{"hidden_size": 256, "num_attention_heads": 8, "norm": "layernorm", "positions": "learned", "qk_norm": false, "attn_scale": 0.177, "tie_word_embeddings": true, "parallel_block": false, "init": "uniform", "init_std_qkv": 0.0315, "warmup_steps": 200, "doc_mask": false, "dataset": "wikipedia_en"}
MLP neurons of a small language model. Each row is named by its layer, matrix (up: input weights) and neuron, and shows model dimensions 80-175. Each number is 500 + 50 x the weight over its row's rms, rounded and kept within 0 to 999. Numbers have three digits each.
Before each neuron's rows, "fires after" lists the tokens most often just before its 100 highest values on Wikipedia text that the model never trained on.

fires after: " en", " under", "-", "er", "n"
L3.up31:524417456507473479531535432493458580679447524488521548542540403489584489402486456522504458513550522472491454537437535486446475531574518508500512633527505540606447527502464461431483449486397505476561519474442554474451375508455486493462479490554459519578548521434428481517559459504383500487

fires after: " |", ";", "p", "m"
L5.up390:584409518458488555523499473474492564519546518550505522579496539600454558389494430460518439534461443516405447486509481566442495542494534517451396480537516449592559366472512447414485451584517485490451522450528492418500499579547486442360464517477534479533474495550430513544390559550577476432

fires after: " Je", " V", "A", " N", "ev", " Phil"
L3.up321:459518562452439503425486544579509575552501453510436528569513486523408486490383474515546472451499511468524462478568547433441538481415488475512473611525586439479529447441406485441505412507468480418538444530501401562469388427478494481550606609530507417495475450514510559410521565489408491503

fires after: "r", " Bl", " dr", " bl", " gr", " Gl"
L2.up446:468588457599509455551535460493481520550447540473594460421465504503568472484605603546528596512570478381480469499481617472538492442577499561537405492477456562579459433538450556537463532521532565474556574480511576510509501532573488550496527529533447502473482515398519486485462570508476620547

fires after: " |", ";", "′", ":", " +"
L5.up374:516553544612515565445552475585465466444444579508489547515407502497508504487527517472440503495457596526435435507497384466570534485482597376437581496485504376514483531523470489466357499538549463445621429486513459573479495529494482513475454505599486519471509547462551429520455442541534555513

fires after: "os", "i", "as", "ens", "r"
L5.up422:394498513470478485478514507466541493520512472517551570535586454480466547549551561539611506428521507476508468419450572509392483480477483474540515478544564463369411462499468469560439447490527530509520515528381456506550446400499501393393496498581534494574510453459447455484544576487531503492

fires after: " |", ";", " Man"
L2.up723:520492533472535519533586500538532500447436522528514430493434517510469386442429465610430529428476503551442493468560522449409485471415449441481521465526473535477573416474538460523530524532387453482583505454608496535500464485510389505410492482510554528555557477416540466501504497545551473552

fires after: "′", "-", " ab", "ip", " sub", " occ"
L5.up550:488541509512545458475530407472547525525488473509491579548473474560553500528527518484568512536498503516564610412476552523554538426405493411491460517514524432523579415492513468448512427510533547461504476507576600520479524373557450485505455537563478442513562495483490539516466468530515541471

fires after: " pro", "é", "ti", "á", "r"
L5.up759:443483537514611495506441508471496479458503566544543478442479453534589500553431462558475512522527467413417487512671585489471547551497502486454420526504501483449565525471540580475467509524455531465516476515426480407529386526490432473463574618531445488552465525469440455422474475541476529453

fires after: ".", " However", " incre", ",", " however", " n"
L3.up720:520410576491563552602508469470520504514578408510512534507531552474501571514556496514543505454509559513554503529556542425530595458455544523572466516454463479451483459429441432545443472588567546457398527527526492473548421477472509505489561545458533457480580495520439348467503571458491459512